python train.py --activation="swiglu" --positions="rope" --qk_norm=true --tie_embeddings=true --init="uniform" --init_std_up=0.0395 --init_std_down=0.0 --optimizer="adamw" --beta2=0.99 --lr_head=0.00545 --warmup_steps=374 --decay_fraction=0.438 --decay_shape="linear"
MLP neurons of a small language model. Each row is named by its layer, matrix (gate and up: input weights; down: output weights) and neuron, and shows model dimensions 64-159. Each number is 500 + 25 x the weight over its row's rms, rounded and kept within 0 to 999. Numbers have three digits each. A neuron's up and down rows have the sign that makes its largest values positive.
Before each neuron's rows, "fires before" lists the tokens most often just after its 100 highest values on Wikipedia text that the model never trained on. A number after a token or word is its count.

fires before: "\n" 76, "ant" 7
L8.gate379:493471421480479522510529472542492507476518515492516496517495491487486516500492528525516488500514481537465544459512506550488470469493499491521485508493480521495459517496477514453508492470577497524470529538514522484491544474517527514513497490452544540513506480490524468452533509504548485469
L8.up379:499509501493491456491497496478476503468450485506488489512490487459479520501477513545538518514496536500494507518471487455530524491515493553507526491509491550486506515472481537464559466492489483506473487538483487475490469476511522468535455569514485527488461484417481469532514525468514474509
L8.down379:464529459491468500488484500493457505495514465501533499511484507492459502497517471509493549499458481524541533505479502506551487527521526514502514475521484453528506445501523506481488523480482529530463486448489483543529473526503471503551477509513495461493511491499521521503479516480487535490

fires before: "," 56, "t" 4, "–" 4
L13.gate94:488493487452547494478510515486493509526518490522497516463507504485528525482529541505472515488542474516523487497483507508501513456551522487489526484512489533476515548565495477501479478459496521470510521478482481506477465545487506491486495507475496525502520522490511515521464549497519486510
L13.up94:481517544511459484476487512491549501481485544510483481505501457481495512476518476483513543521546528526527505511504482466496485518462525496441506447491510490488507558473488521476514470460506514469497502521531501509557479467525460478533499477491529528505485515482533477537517560498544481510
L13.down94:472481504490457538509525488499471503496494517542534525537511500465487509495520507488509482539491488513527541555504499492507483476510489511516513495468486544494487500491523490506470476499529483495505505460463513522513519534468472514599486505535519488492487539539517520494482512504511516534

fires before: "ed" 13, "he" 9, "es" 9, "ition" 7, "ing" 6, "em" 6
L8.gate71:513517530508489532535489511468504473516514533475495522512507504494498509460498527505468492493492481520484539504517511491498473497514510499461470504506522550501508499495444474482485495531535504531501492508502519478471490496502512506509508448500473503514507530482513502484513514471531522435
L8.up71:466503524453481462493473507487527494477482489522471523498464488543494491519494495490521469487499519524465522491530516495481476511487521569478507494474503523488436471483499516490511486498493500492539498496534456529466524552574486478466485500524503496532522536492504499438529504488532497469
L8.down71:524512524529489524475477526498490426525513494508510506515488506497491453505484490514475466498544499482519464481530515513450471519496510459493515535487572521479476483458469486534522464484479469479500548525509495480519536500540455488475478519547468506462507476506461490478484496523518512520

fires before: "4" 15, "1" 12, "3" 12, "0" 11, "5" 9, "2" 7
L4.gate332:502502502461499521538478512545532517527491534494514508506442524489461510508543485515485530532476503466476520512517485514540476521493472527492509509481506532507455515515466486529501571518476454480494476537483494522518502495496495517521495500487491456515519470491523444512516540518503498575
L4.up332:541514505462497509513506490510485551496476474490527478502477490501491474440472490529503506478488493528461517485489496486479512512516510526550515555490499532541518516459530488535518466494503502495490472485547519535479492498521516548528489473459557480537491508540514493490521483462497467500
L4.down332:493497484498473536526513486487480468490497483536513472497483523524530470477446516453501526548461481491514491529553487545471451547506522543513480491531443459502533505580512519517485508498491503461530496480502476504531505519460514504451459494516533470492497509467492513499485541482516529523

fires before: "." 31, "," 26, " and" 11, " with" 4, " to" 4
L9.gate252:496464499472504533520521525499459513470505503501506451507471476452476503445526471516486487465487524462450516469478582502479515488526550509476507492499495482469486515552496491490491494490537502484495480505540542467499498504458531468512503481493486497539511544491523527542464511485514504483
L9.up252:514479537508478506468476519498506523467518528495528515431481537492472481446479512471489531507493484507460443487484503488481523490499482488502508477517522520482483532504523531493579520520538524464541491496476522513524482498458492519532470467461499528529511498440558475536473498512515503519
L9.down252:477499466505485503525486530480512511542523507487514510463525487469514467547449477462486508493506477527481499463477497485471487534472501519493484531475480496500538499475530536477541489542539469460529522483469496473494473498521461482495547452510503481481481470498513483528505492478503513521

fires before: "land" 18, "ra" 12, "b" 9, "ial" 9, "l" 7
L12.gate321:479483495472468514491522471484496462497487499487514510552493530474507563511476515487483500457495473512527521484482511490515490524547515503523502519546467505476478511525483516503501477465500537501483475486458470527480485539509551532485509475459512507537482469493505465529508458510484510485
L12.up321:544463519488479509494508461525502462495505510515516507540538498525493518536506516511486489487470460525512489514499474524521511489519490460488548502488497531529516486534508505458480515523534549545477556505502531486490503502498531481566481474497485490499481508468503495504531490495529474510
L12.down321:497497491455505530500520472487491485516532514500511491500447532485500483482491484486464495484519480529507556506477519475486524467507500509501505531500443500552506449526512529445478518513556497515507505481508530506509500518515531513521474487495499548521466465527478534533547466498483479468

fires before: "7" 35, "6" 28, "8" 11
L11.gate151:522462508458477509463502511537519469502455492551492457524525492519459520505505490516466449481453465498485493496505507481495513523535497516467471494486494512501493505492460504495526539517517515542508540536488489546493494499488510553517484475471481506497508490477471492526499488494495490503
L11.up151:555469487533515542461497507519504504502503526506503469513529479494516510503526515487458447532501483488507521510512479455477508498496456520453555476476498505528509506490504484484513509521480524533511522520507481513539510487521502516492490490491473480492522507528497507492514511479502488495
L11.down151:554508488501519511527523495475503479513558541474482524505485471499502476499532475489532485503473505495517469501523499473457529523550501468481513455469493466526472486483489514505466466529496475571505497535517522508551524512523492428536491528476491520458524496503516502544516507478533457515

fires before: "9" 26, "3" 10, "8" 8, "7" 6
L13.gate220:539554510495494489541561503527513483538468532534519475497505522501549488495537505529482474492490515499526500488515498515528506480541481513490483481481509520498438517556478515492536485505511549469520500453580471534482540509513480496475528502502496508503491477526468484526499517477508501531
L13.up220:467498471470500517505549514507515466506474501538492470534534509460494531484549513520515493544482519474512485486488544494458483534518497538490472486461531521484527486522498506548468507505501534495489462455519504502530554488509493523459486551514472484498497511480518496511558532486485506530
L13.down220:491487493495509508499506501495519508527479494522457493481499481482536498499516512477501489499496506467535497504486489485474505513473508504507510455496548519547449511458509550480500444476479511503515497510530541513489532474500520505496488470472464533495495487461551510530540510512499477522

fires before: "s" 89, "," 4
L12.gate175:507491510493526497520515485542464451510495501531511477489472499503536486478469520508468485551504516508490522507495488525530528539533505524465475484508475577459479494517513468492488524476518471478514528496484522489511446491452512481473492474490513489478526516497529528495518476512461534513
L12.up175:484482543536544499506484520518540480499513525528533542471523457548494488488526518539517531475487494532495468496479469508423481515506541501502539512458526512493512467535526524517499506501486511517493509491474510448499530468466462477503505492528524473497530560497510489490522541486534478481
L12.down175:464480468457499501482473524455490515487520494477511462538481521490518544464540518480504493509534514499486530520497546542534457481488478488503507486475450486492453535468481478488510516488493501513491528493488537502491476508526475467521523513482474477507486490507515472475478496470507546515

fires before: "le" 21, "er" 11, "les" 9, "ered" 6, "m" 5, "al" 4
L13.gate333:454546487459477507502550519526500492516523500494485459473502527520485504499503510484540552509484474461493498476496472507542502488484504546500508501474471518508464500502495537464494495508481503489486519492499482537504502519481498480493500466502518506542534556551495476506459495463468471515
L13.up333:501510530454491509529545522525474512433468484507569513517502517493493441515510496528486493510518490481512467497502503457511519475528514514506495492526513547502496531521509470512507499490505482515520512470469519493528511486455529506529493534488524485540471499479478505505473503471464512508
L13.down333:470489453489521506512499486473535538483501493550509496496475525499510516518516538530530503508455461465502501465472496473521495474483458484522512517518471499523501475543500489517513518469461490482486457510496532499466508502527465459508518511505468506529536486535521544500489515499478475497

fires before: "er" 14, "ing" 13, "es" 12, "ually" 9, "u" 9, "ers" 7
L7.gate424:525502508518503499521536513462540490474485502509483496493475521476482532519547528496467498511518527484524525507467517477440498504525475509482491451528478483462499499498530541528503503506504508548489474522493513506521490501547492489513455533496496482521498478433496487508522494475512523497
L7.up424:404496478482474511507496479445495495519528579484471482494493520543513458487543463519502524479445531505455477499503516535497521475513503480473533487492516475511495486430479473503499484537502508478516450540488505519510524512513510487516503519477506492511530521469496473493500483512499522487
L7.down424:517491471517471490508539517465493481499493520486459549511479555488493480508463503485513461465539511520509505495476513442487495483484491479509497469484470512471529470464508527457516505495501449537501508500503513505528504484520462512497469561483489469477516472473509521504491504519506507493

fires before: "1" 34, "0" 28, "2" 20, "c" 10
L7.gate172:508463517493513503509521499541490472548478486491548477467510490501500500432510520485465468492458518456499536523532509497510471485510516474514462490482455462509474489512504463491519458490515509524525511475473505557500452502511455474498527493488518462506496469471502494469528521490527516474
L7.up172:542519511506526504532520505512556476501509494520503549459516486545466500487510484536505489530497498529521476521471513566464486472504474471521463521508476491501510531523534531466473513514519543457500472516492472541525472483495509554489518494473536486508504517552474532489454488530485508515
L7.down172:500480548520525489494483525512491529467502487504526521468520488500448476493526525518465527537521481449488501523570521550547473467499510501486510515513496471464498494523517486501512515507534535514489494525465493545486470469461494521520493498515534466519516531499514533462508578488532512486

fires before: "2" 18, "6" 11, "3" 10, "1" 10, "8" 10, "0" 9
L4.gate56:510468523490472473506460511527478458509498500499497509482515485489491503527510504525503494484485483545531513519470535498487510594519491518506484505550519476515535507508489458518485566502480463476486442500513511506495552479494490518560459536478518530482520501505501458510516533488518535495
L4.up56:496507518489465493535516470528516526537478532512527510493492488516503468499479494532519528491505531556468521466550505563509513497477482516495529454464527524527478571490508541523502488500499469473480531524525490523513501470495491487515498515447477504506506507520491479534491511562515508469
L4.down56:525475511452467498473502477485495486530507468512530487495459465515534502501465534486515525478493467516520513510493489459508493529498482532475481519479491514585545521504492476529476469486522475474505481482533561536511528460473508490536421515457487486514454492497530510474511547482491489510

fires before: "3" 13, "6" 12, "0" 12, "2" 11, "4" 10
L3.gate50:504507489497462460517488479514497467519500511506478501499501535456483510515510517503489529502504488487495500489529518467505475514505492527487431480525514497526518496515490493542477514523500507521529508486551520510489535513538502469547416497482516503520516512508547495470510539478471461473
L3.up50:523533494497533512508491532510552531475541536505478509516472485438527484463484484505488514511480473454497507491510519495487478479548542463514483503498523505537532479489504520517477494530514499463546505503452505509496486525532496485509507492476433465509503464509499494523457551481498485490
L3.down50:505489517456489470499457478518515474499514491503466498505504427479542508488486471488471528475498495497489480464482507522474542530489487524504551510486531529494516489479479501484475489495500530528473522507489477487562502491472507508523471511514431490499450487501501510530442471529488515501

fires before: "\n" 58, " a" 22, " an" 6, " the" 5
L3.gate114:512514454481489525525518489512475477521513531468486523481464503483502531528535451474477488482543478480493454508518517446503488517485545480494475510495516500502459550542467487515500538518535519548498483495520499492455513507518515484520519518477512526516491435457490546469487497513504467507
L3.up114:539509511478475469509511525478496504506501478480514500539540490483497508433514475528488554469493532517495515502466454497465508508517504506530481485510508510531512488520497542501517502478457481526535471471472528524515451485493488519497533517500483494532486520466457533524526525484509508468
L3.down114:514490470481494495507492517518515436467533465487512482487470504498524531512508508477558541462520532484482475505475527465529517509479481543495468479524551496526515490525492501479446484550501546509482454465504473532510494517521497532477499502481515509499495490509504506499523540533537483465

fires before: "ation" 33, "ed" 10, "al" 9, "ations" 8, "ce" 7, "er" 5
L13.gate332:519472504469467519473522496487489479516501518530549480441480503474490521463469548508498498465474484475484527450519519494586462469519511478531502495485501521499514500495491502458536522490476505492484469521483539539524510517510475475516529467465436551491524510483524546519501518514476498493
L13.up332:500499503505526493498542502475526480449493541516508493522449434467488462455496509552503512457534488513496524495518485514528508527503545487522467505493477438467491465528531483480486477451493447460484489513518522549515508514483520512478522460454517475519476507515541520509527481516529478556
L13.down332:527527463503499531476498520495499506477553481499484459503499500515502484479557478509496550529486498506507479521465453555519511504497474556547542456494470486534548515534497500495533510511489467448479491500488473510483540505498498507521502444497434474508492497512465515517497486487462476505

fires before: "ing" 19, "er" 14, "ers" 13, "ually" 9, "h" 9
L7.gate117:514492453516482494512536483513555516492491498503503504514513498481487498518490519537479514559494512504511509494496492512463525514461465469525482549492436486502492503492539498529532492481484531439516472513499501487440498470532473515498514483490566506492533507530551516527516491513517506470
L7.up117:482490518544495443508456518503509493532484531524464492491471502486470495508543511464499521485518516509449480514507501519500463505509522505449503515516498460465516498470502501517503504496523496487480491475546515510524480497455528543489552516510502521472487536503492475525510559494455570493
L7.down117:490503502539516501504526490497533495527484473489497523519476511456469468480475503507508482484487496496481499472469507507487518508509535482542489474550483481412525484510537534495500502504520429476506472498512479494478533498505477526489501517526465477524520489458523461501559496539512494474

fires before: "0" 16, "2" 15, "1" 11, "." 11, "3" 7, "4" 4
L7.gate211:484471472503469480543481491491497499527433522482507515502498499540497507448550509536494433545490517484457523486532495500504500531487533532506482488491509502491514494536490490476455485469487473497510460493516520468473492487453505518492497475476509531496499490474485512488489523504527511512
L7.up211:502468477471520492492474513539499482468520535484503465527549510500482515465528516494462495516542460492524560525498519497456498487489483510504461502526507503522512535495481452488464517539524525478516524472458486484478470531536510554473496535532476507445552509472517480534503517509517517550
L7.down211:479446513512494491504451515508486522509474502497504506503493516482461487503549518490472480507518456513509556507485511497483501469492498441518494498533475503503500510494511507494468505526530494491460528479458471519500464493489501510491556561493508524523521488537510498490472516556523532593

fires before: "0" 20, "1" 16, "as" 7, "L" 5, "2" 5, "le" 4
L10.gate267:529506500509499485492448548497498514503516539506492498522530564503491491483538557517522486520480464502504520527512497497530493515533528497523525503499501482512507503483464521493495484489515484515527475516498448551502474455494511483502487519491551471481460443504475493471507503530492507514
L10.up267:520493490519464484483487519493542454518479516539514536487533464557533503504464491537501525506468482514514480501474514471520511533494467515516490555560480481506493525468486507497459530525463535507464502521492499539512526500548487508504490528496489503453483489499477508491560494483486484534
L10.down267:513464492479524489531524498513455514496523533508462508512520476545472488457469502479498521500481559480484452469520463511501517477514504501490495494526462529496515517518528513496516499523497486478526544489486483477529459537476526493488467522515488514522489495504503515476509464505508516491